Weights of a small transformer language model: width 640, RMSNorm before each block.
MLP neurons of a small language model. Each row is named by its layer, matrix (gate and up: input weights) and neuron, and shows model dimensions 490-585. Each number is 500 + 40 x the weight over its row's rms, rounded and kept within 0 to 999. Numbers have three digits each. A neuron's up and down rows have the sign that makes its largest values positive.
A block is one neuron, or neurons of one layer that tend to fire together. After each block is what it responds to, as a language model described it from the Wikipedia text at the highest values.

L4.gate308:516548500498535522505514456500561479465523546492473532512518538526531470506498492512445502517471502537519530439531508464513561483486563490506446441526464618462537435440511480529487444510546465562491536477461479484540481503468466499486451475459539479525473586485537540480548587538486476589
L4.up308:536538506554460480563476562500543464428583519487464557515512518485519494448550530608428501465545454547533518445520499417533511525468540485496509430481478544542447548511546426485546520518531488520528610428545523493502547498485445528514493506467484495528464485466512502494479523549508550598
L4.gate525:531498546494503490513494555513476511453508425479451487515480483516580528537514486546595559507596451517518572522532453511448496523510528550448484415484555500509504496500532507521476477474520370524475521495548496564566534631496440423539463459560484469438496516503539560496568493425487498484
L4.up525:467506537489488448514521564506483476481517514592478529547447494441495476510573477519492507536487466580523594518424423493499487449481450498484568477453529505468577564509556434427422470448601436434542494511479491519472520532504473519472493429489536438449463522452510487499527455516476551526
L4.gate1059:518511517499564426540578570531419518448530568458462510534541551530491496479552488535496528493466495473500471542543463470459566493520526463512471456512437576551503423541539526513504577438562518491565530484474466485490453427471566482466481507462474471472460433445482468454523524448476471536
L4.up1059:532512471592555497477527546517448506539472483519542593523494566515489478508555499518502518485589489559476481446479431477508397533569501478487488406475551585440560555507499515468558537530497500542539468423469476468510524463429490482515486487470496513467550510501531566509473423500535519510
L4.gate1112:492430474485573553491458440530552541505468562512519547498537546537535505511509527510552497457522539435547459451483499486518506511507514446500457499515488501499557474484477507523516546506507528588520473357443457463504522482465509480530510529506456570495518523495526484531493487508457457564
L4.up1112:459520444553488516490493537565512563490447448546442541460494457592510560520510476481525464431470557528530481509534502507540534533493533486476494474525530468510527509498499464500599524465533531523572545482492465533437444456512502495569426499487552447513494527509518433495494481372451492518
Description: Species epithet endings. Mostly the Latin species-name suffix after a genus in biology text (rufescens, arctica, laotica); weaker hits on prepositions and table pipes.

L2.gate226:538483473439479514509504508578470454508482514508508503493474555434442514464535576516469455507433524501515513515470539475467542587474548527547521564548466444551489433520551421508522501529544561445482515457540561530515528491482497518492489452429428488578497392478562481501485507527438479576
L2.up226:483476491466499508459518480518483564482423556439458512495495499480567584516465465526467530453493579516541581501503498465509501500524449603520527470473486485449514544525413492505548456476553493494556566518487422470443569519561491566531491563496518471507430476506493527450460515522514531471
L2.gate373:462467465497463445534534513549430533505598542536556467494498551502504461501555462487586546510581460486490526482456483401515527475523491522465538506540495498456465491484532498441542549498491543496468483515541526531495492550413465491482517520491531518517477494519468420484427594494447455511
L2.up373:486495517478415542607520478559433525559499505534459525481523449511457461472479559470538538575541581509485510476488488519486496485502499516566542453536526637484446584569434424500560485473475495461492517502579515539485497506499487492489438444490403530452565496502463499519562501529493504486
L2.gate566:531498467505470411554483467538454525521431478553465480416482583483492487498548579493553471545435489517541576530497477489443562566507444500501505444510517434504522501529513559491539559568563531547480511476445528448499511456542552455455529519495514514471463472443505521485487500512495518547
L2.up566:524409464501496508558397464449487466577521472453521528558524596528478464461414428434501529474489490516603533490533492450507547504564466501499575439447443524482558501449507572472583478545592464564493433540512465527522518505470512514532484450484507489460414511486493492489452479496525515527
L2.gate724:511454460405474512536505451482517465459434557474458511533502528506462507541497491526502533463445502543558502475432471482522513478478508490505522488478520542537537468539450504499544520528639515474495545490479444524493488453450511525526523562475522475573471506529454542499534570505540478544
L2.up724:526487465438521515500503520471512509542470499429530550475528483492522490455511522473484548424439540492543576472518388501458424470494502510521481484448557500510556505525520500498486518520510517467520500483531455447533471435515491565520465521480515562414449539455502497484551517466492497505
L2.gate987:488458473477581495500501539489497522548463502531446515497439549559522514412491532480505496512484474490558545490530528487474526536482486497514461505579453472584507453454502451493510504486497555552562513501474516489499509502446524478449441499409497574449553530524541449537514493472484520565
L2.up987:550522471486522486488465554441474442537532426529520467496543545520508534507497437448562578515467479519520534549502491517474556541561395585423471461538533468511394532544561489490457492564549542492569474462515516458402542496529518501480504481477538573385462498543521509463520474512563530589
L2.gate1029:530492521485487494449478464506515433451566488529510529485510465492483440479537467489461577534519479565474482522496636595465503467511502526515428436467539498520473577510557508508510512463487470494485550456565504482535475494494496505464565502465568538540428548511493521540413520543488503489
L2.up1029:440500452455491561517511523495499550486525526479477524506571498472562491547532524473551583548442549579450546518493486487495465497479516511499478439473511460478454548439520487456472462457462495477463538462566432472564550462537492484454536526509521531532439544474497515507504544522475516485
L2.gate1096:497539514443477582524503489517533494531469453495570494420504547526510482457592530546511499572449394528484539501586488409475462587474462510555461484571484506458505548505533460498433524513512483447477532519584464467427513496470581501528398574438466534485601578478544523483492482500487493530
L2.up1096:568494509546479534539547516533538498499536530579441496404532493522522408469510527453538557525468544500504564502551452449471477533489534540395521530451514498583515469500485480526481517477498514531497594441495484479482538492565557518554431519498428541480458467497525536570461470535427525447
L2.gate1111:393489516479471553560468514493550465520501437476526544444475461548521471491587501389558484541422565518508464451506512368538469474550464501517484474476509529541529491460514499521546471600525502516495571460531470459458515405463444511435505474499431526484550518484512434482519550511475502485
L2.up1111:479567506471547482536495463518510486534510552528524563458520482518556542540508500425573535440486495418512467490465485578547479511494514457539569493506417551484512519503540532473556511486500445502452568440463444516526490454460531479539425530507591509456511472552489496477484516427493500504
Description: Word continuations and ranges. Later word pieces inside split words, often Latin species names (epifa-unal, ruf-escens, osteop-or-osis), plus en-dash number ranges or scores like 1959–1960, 3–1.

L3.gate271:477517477495494453490560514544464542432506568559496453420508477499438535509528529492501470554470523513494430499515430488460504503496541433518561475516537499457488491555492453481424453501465527515435543478526559495500577514519530533459436545521544517506509451556408528533539517439533553510
L3.up271:412449498520414488540511500494500521513528516500506477496472466493503496481431452478495483546469526498553463531531539492453448516508495434480494497486536565518543553466599442513527460483487563492509469492490469532465596476565447456492421523480455487535550517512478489561491489537533519486
L3.gate1221:520470430494482436430485438536466508489479549472556555501482449555503520497525502518467446439402527498508529481501547484467487495523478426454494469555518452541504460453568514495468533480466552456504536500437475469477564498538490549482425463497480457545542436471526610515437482473512536474
L3.up1221:464534534449498502515541480480493508547488469424507468515498480558458406510476437521430537563505496515485464522464481495532492514493529528449439529480534542503485476465485494530478437430550542469445490472531543479526511484527531472483479492509512434474480525544546510452452535544528572527
Description: Line break after paragraph. Newline tokens ending a paragraph, table row, heading or list item in Wikipedia text, e.g. after a sentence's period, a table's |, or ==Insignia==.

L2.gate100:447493446512479492504536435460560525513486482537517559505458517537414479527491451465513507540484529545516483499485501514448521395482452573527549487455529534498526561446549468524510447501494508500478518474483447470460456488483486553477483491511459456523573496523579514486571531504535596545
L2.up100:542450461504551512516534422510467504444505527524460491558436567500577539489498477576505450550394579511552524565499474563583488491528503527478523526496466512465521459535510480525477437452535460506471532520565485446517429510477450513509506528496477562507504475475569574528533523465535513430
L2.gate120:503449520527430506475504503429555483494433508502440547489439479597539540515454449533456477514561569546510546480557492464488431443571543495540577557453533455579495483527558433530500452570467531457518491497486488449522529515510519481468537477526542481489527506536507425549436505578506562526
L2.up120:499492476558483464466465449478510547562493491441589505483544428494495550492494533445477486531484475496523525538501504453492488490528523543533453466526576472484474499552438500574493510559476593462492471507470567488476436542530483500544525477581452382508531504451536553463475524505543526563
L2.gate420:529500479462493526500428466515478477544508561445441512552505522516465522517464438546455541526442532588501526512475504437427479503421562484487539569499483514470558528490497498552531429530487464508554476505503534435515500484494486466571499460495495433500474467431462468505512493527555517470
L2.up420:538527472517465522487436484451550506491493471526562544509491495463541525514503516486517509525518449542554543506558470597531528530480567518521492463519538488496560542529568524482525450523516525492516507515469477468447470534451493457542488463499491483541529546529515494510556499483469595537
L2.gate659:426506459565515558511478414469480484465505517484534462519465506531538474516457438548552468535469439498556513584558519548487446576448570558548489448506422522507544480477559504485469438564509521525507442512484564547463456504498507493553515561482530519468559482479489555475530521485505469458
L2.up659:473471511500460533523478462466536472379551466467508513533428516515530439491502469538571516578458493495479562531580532544501443544396551488551544447538420453513536541404524531496476494520489463476500476504475446572493491510518487485480536532569533396507519517495557536542528526528468521493
L2.gate699:472473471467505483491478553526469454557510550517535513469498563496468520489467508462505563522462509485528521541456502526510468429458529451559437440533478576512465458488543505542457522548550543416577542503469565535480513491483474543480409453511558522511538596464527504488526558495490495524
L2.up699:488537486495467393466517466478535517501510482463488436480536497588448528491527469526500460533525377482478519490533525509424552486460432487472520548545516544526544471497531487451563475475456478529442496574453488460514531463504546449489610470584440424475453434539493526501466512465530519555
L2.gate914:476497514517518434445503507526548482500511520500499519593441529462457499459514459551498522430448517558537546515515495525487467514467450482441527491501444521446488461468532449566565512553521605523492469467570466496521528525458484576517488500464477566532532524499600532484546549527533520526
L2.up914:462504528501479470513485530606424502447466499462471532530464510468466561472530556544531536497486533562489564471491493420534443469469493482451522508526518468479505502506536497531552500556486509439545502445528392509568631527495462576461537464514420551581480478484568479560566530540562500489
L2.gate1135:465455465497461459477591474494490487424441544489532558535465508464541553505544525538420539569446554532522561549500441544447504476485476480500551493521480544439579478467576460514506421466577511504527515405572472451489482541533503542471558534535412513490517455546508524572478474559493503515
L2.up1135:497471510487493516527500488538515540493542523512505470547506527501470472517437496507491505499382558500492509551487498508478431489495493567515489506457489488478548528475514413542556413543432465437547503480561562475502494524536523545505461546543515520477534473491546475438492494514565550532
L2.gate1226:422541418485455482537486493503452525467535472494492464478520505424485542529511591479468462515560384506469517552532544449451541502516501428420475494488528422441502476543495512454512489545508455538431533497453475505509544536554460556557494451458448468550548453487573496486472480517513409574
L2.up1226:472583446537493488477491490542545471552536535401446533523538504547449446596567468483483511525541494498496479444479449441399518477517490556601479522536441578494557500467511443548508408536536530466565532497488474462548545504521418544504469531436412499511485524458502471490480527507562476492
Description: Adjective -al endings; line breaks. Fires on the -ological/-ical/-al suffix piece of adjectives (archaeological, meteorological, logistical) and on words like political, physical; also on line breaks ending paragraphs or table rows.

L4.gate247:421427479529488465531490419507481470521456567476588475460505479438424481489526486411497488518505513526448456489496569505469488548451571555442499477499461533518569527433535469558533512439473496476511510567458542538475544436526548491542431463534490556525589572590568535522489580576485444470
L4.up247:506520478480473509443529529520501505408516479562481505490485416499439499470515454492546556537515508487395457500488472447432518486465549472463495463552437543492486468412528488522525430505495445476554532447542494530562512527520520462486487514602501431515506512468542472533484520557488454479
L4.gate572:487510518525500510600530516469426484482517594525421488551481485472501472547526438512457486508490497566422568529531497401474516457516520481470485443527531510509498460506515512475499507485443517474495537561510459491487481508520462473505533485506417520513536476551475511437528486558521499515
L4.up572:436513561603482486570492535483445468413500546486481494545439491471475487533520488504514527541529432436481500518458520467503516521439518459459500484554553485530541524472457507556487421537446504463600436464526489476465476541518542469472494511533491472556519489485514519517502536518523489503
L4.gate843:464475483453459432498522523511470496552563528464485521516482520457528501484479479535509526420430531534470447523488471511535486490439498470486481447440566471514484485488446505532450534559544519545596535511487516423520533487456536484461524493510517401577521465509524604541471472480494456506
L4.up843:422513544459457484489497526508502504459533495483486492509578428511430500494437506520595553494448498460447543578543523556491467493452537446492530504471475532474470518441501500515501503471582524515510548586607503511463487462479530520533560483538461441607574471574561484525425581472493485545
L4.gate942:520546473426458417444480471518490448421497532509520528506492520513502429492479404526497554496488522508460537552533443504547519500534510456474458446442455573523514541516444550460547453480481455558535543553429560474421556484501492496524502512524470524531583510558426510438551598510511462544
L4.up942:423536500504480443633491532504424545474519543459471418465546538480527506480493531486527536534496482430531385462533502487491465462527510512509490492483519520440499497503494496495481465503430479492557472592455521525515535537524554532440551470493457540487512535529515571480479507539499457543
Description: Line break after paragraph end. Newline tokens ending a paragraph or table row, usually after a final period or closing pipe, often followed by another newline.

L3.gate1055:515518434493516534557560546579494489550473448540490483513520504533478482506478568522496558502532542435502522501536476492420565528499538573519525438528508535487485489495467481484555563453503449577511492518536565397573484528473534520543497481488451490491483463532438567555474496556442420506
L3.up1055:517453543492511512527420494512480482517488506560521567507489542480533561507613451514519565424540560555496480435503579544551486469485499474495449503513544553483513450515610510519460405561575578516537614464526465520475514468456555467455458527460533477509508471449508507527540458463507536487
L3.gate1103:514563444491506554492447487626512529487458472506511505482472477491502512570592506561461501446466466554497510488529438469496411528465529511465462446564456514562549439471495479561522510560475516518544485432489414483526468515461501510487600468530507468471556423416542470515475542461511469560
L3.up1103:543530522510530385533516502505405545507486533580526484555424473508507474503499496555496457497502501523521516438469365539493466478541559508552469432534441477437461433483537505590479487490472585498599471534472496494495524540500563464466451506428522492540573440393496472520511507456532452520
Description: List-final connectors, Latin epithets. Mainly "and", "&" or "or" before the last item of a list of names, places or materials, plus "at" in locations ("at the roof ridge"), and endings of Latin species epithets (rufescens, arctica, holttumii).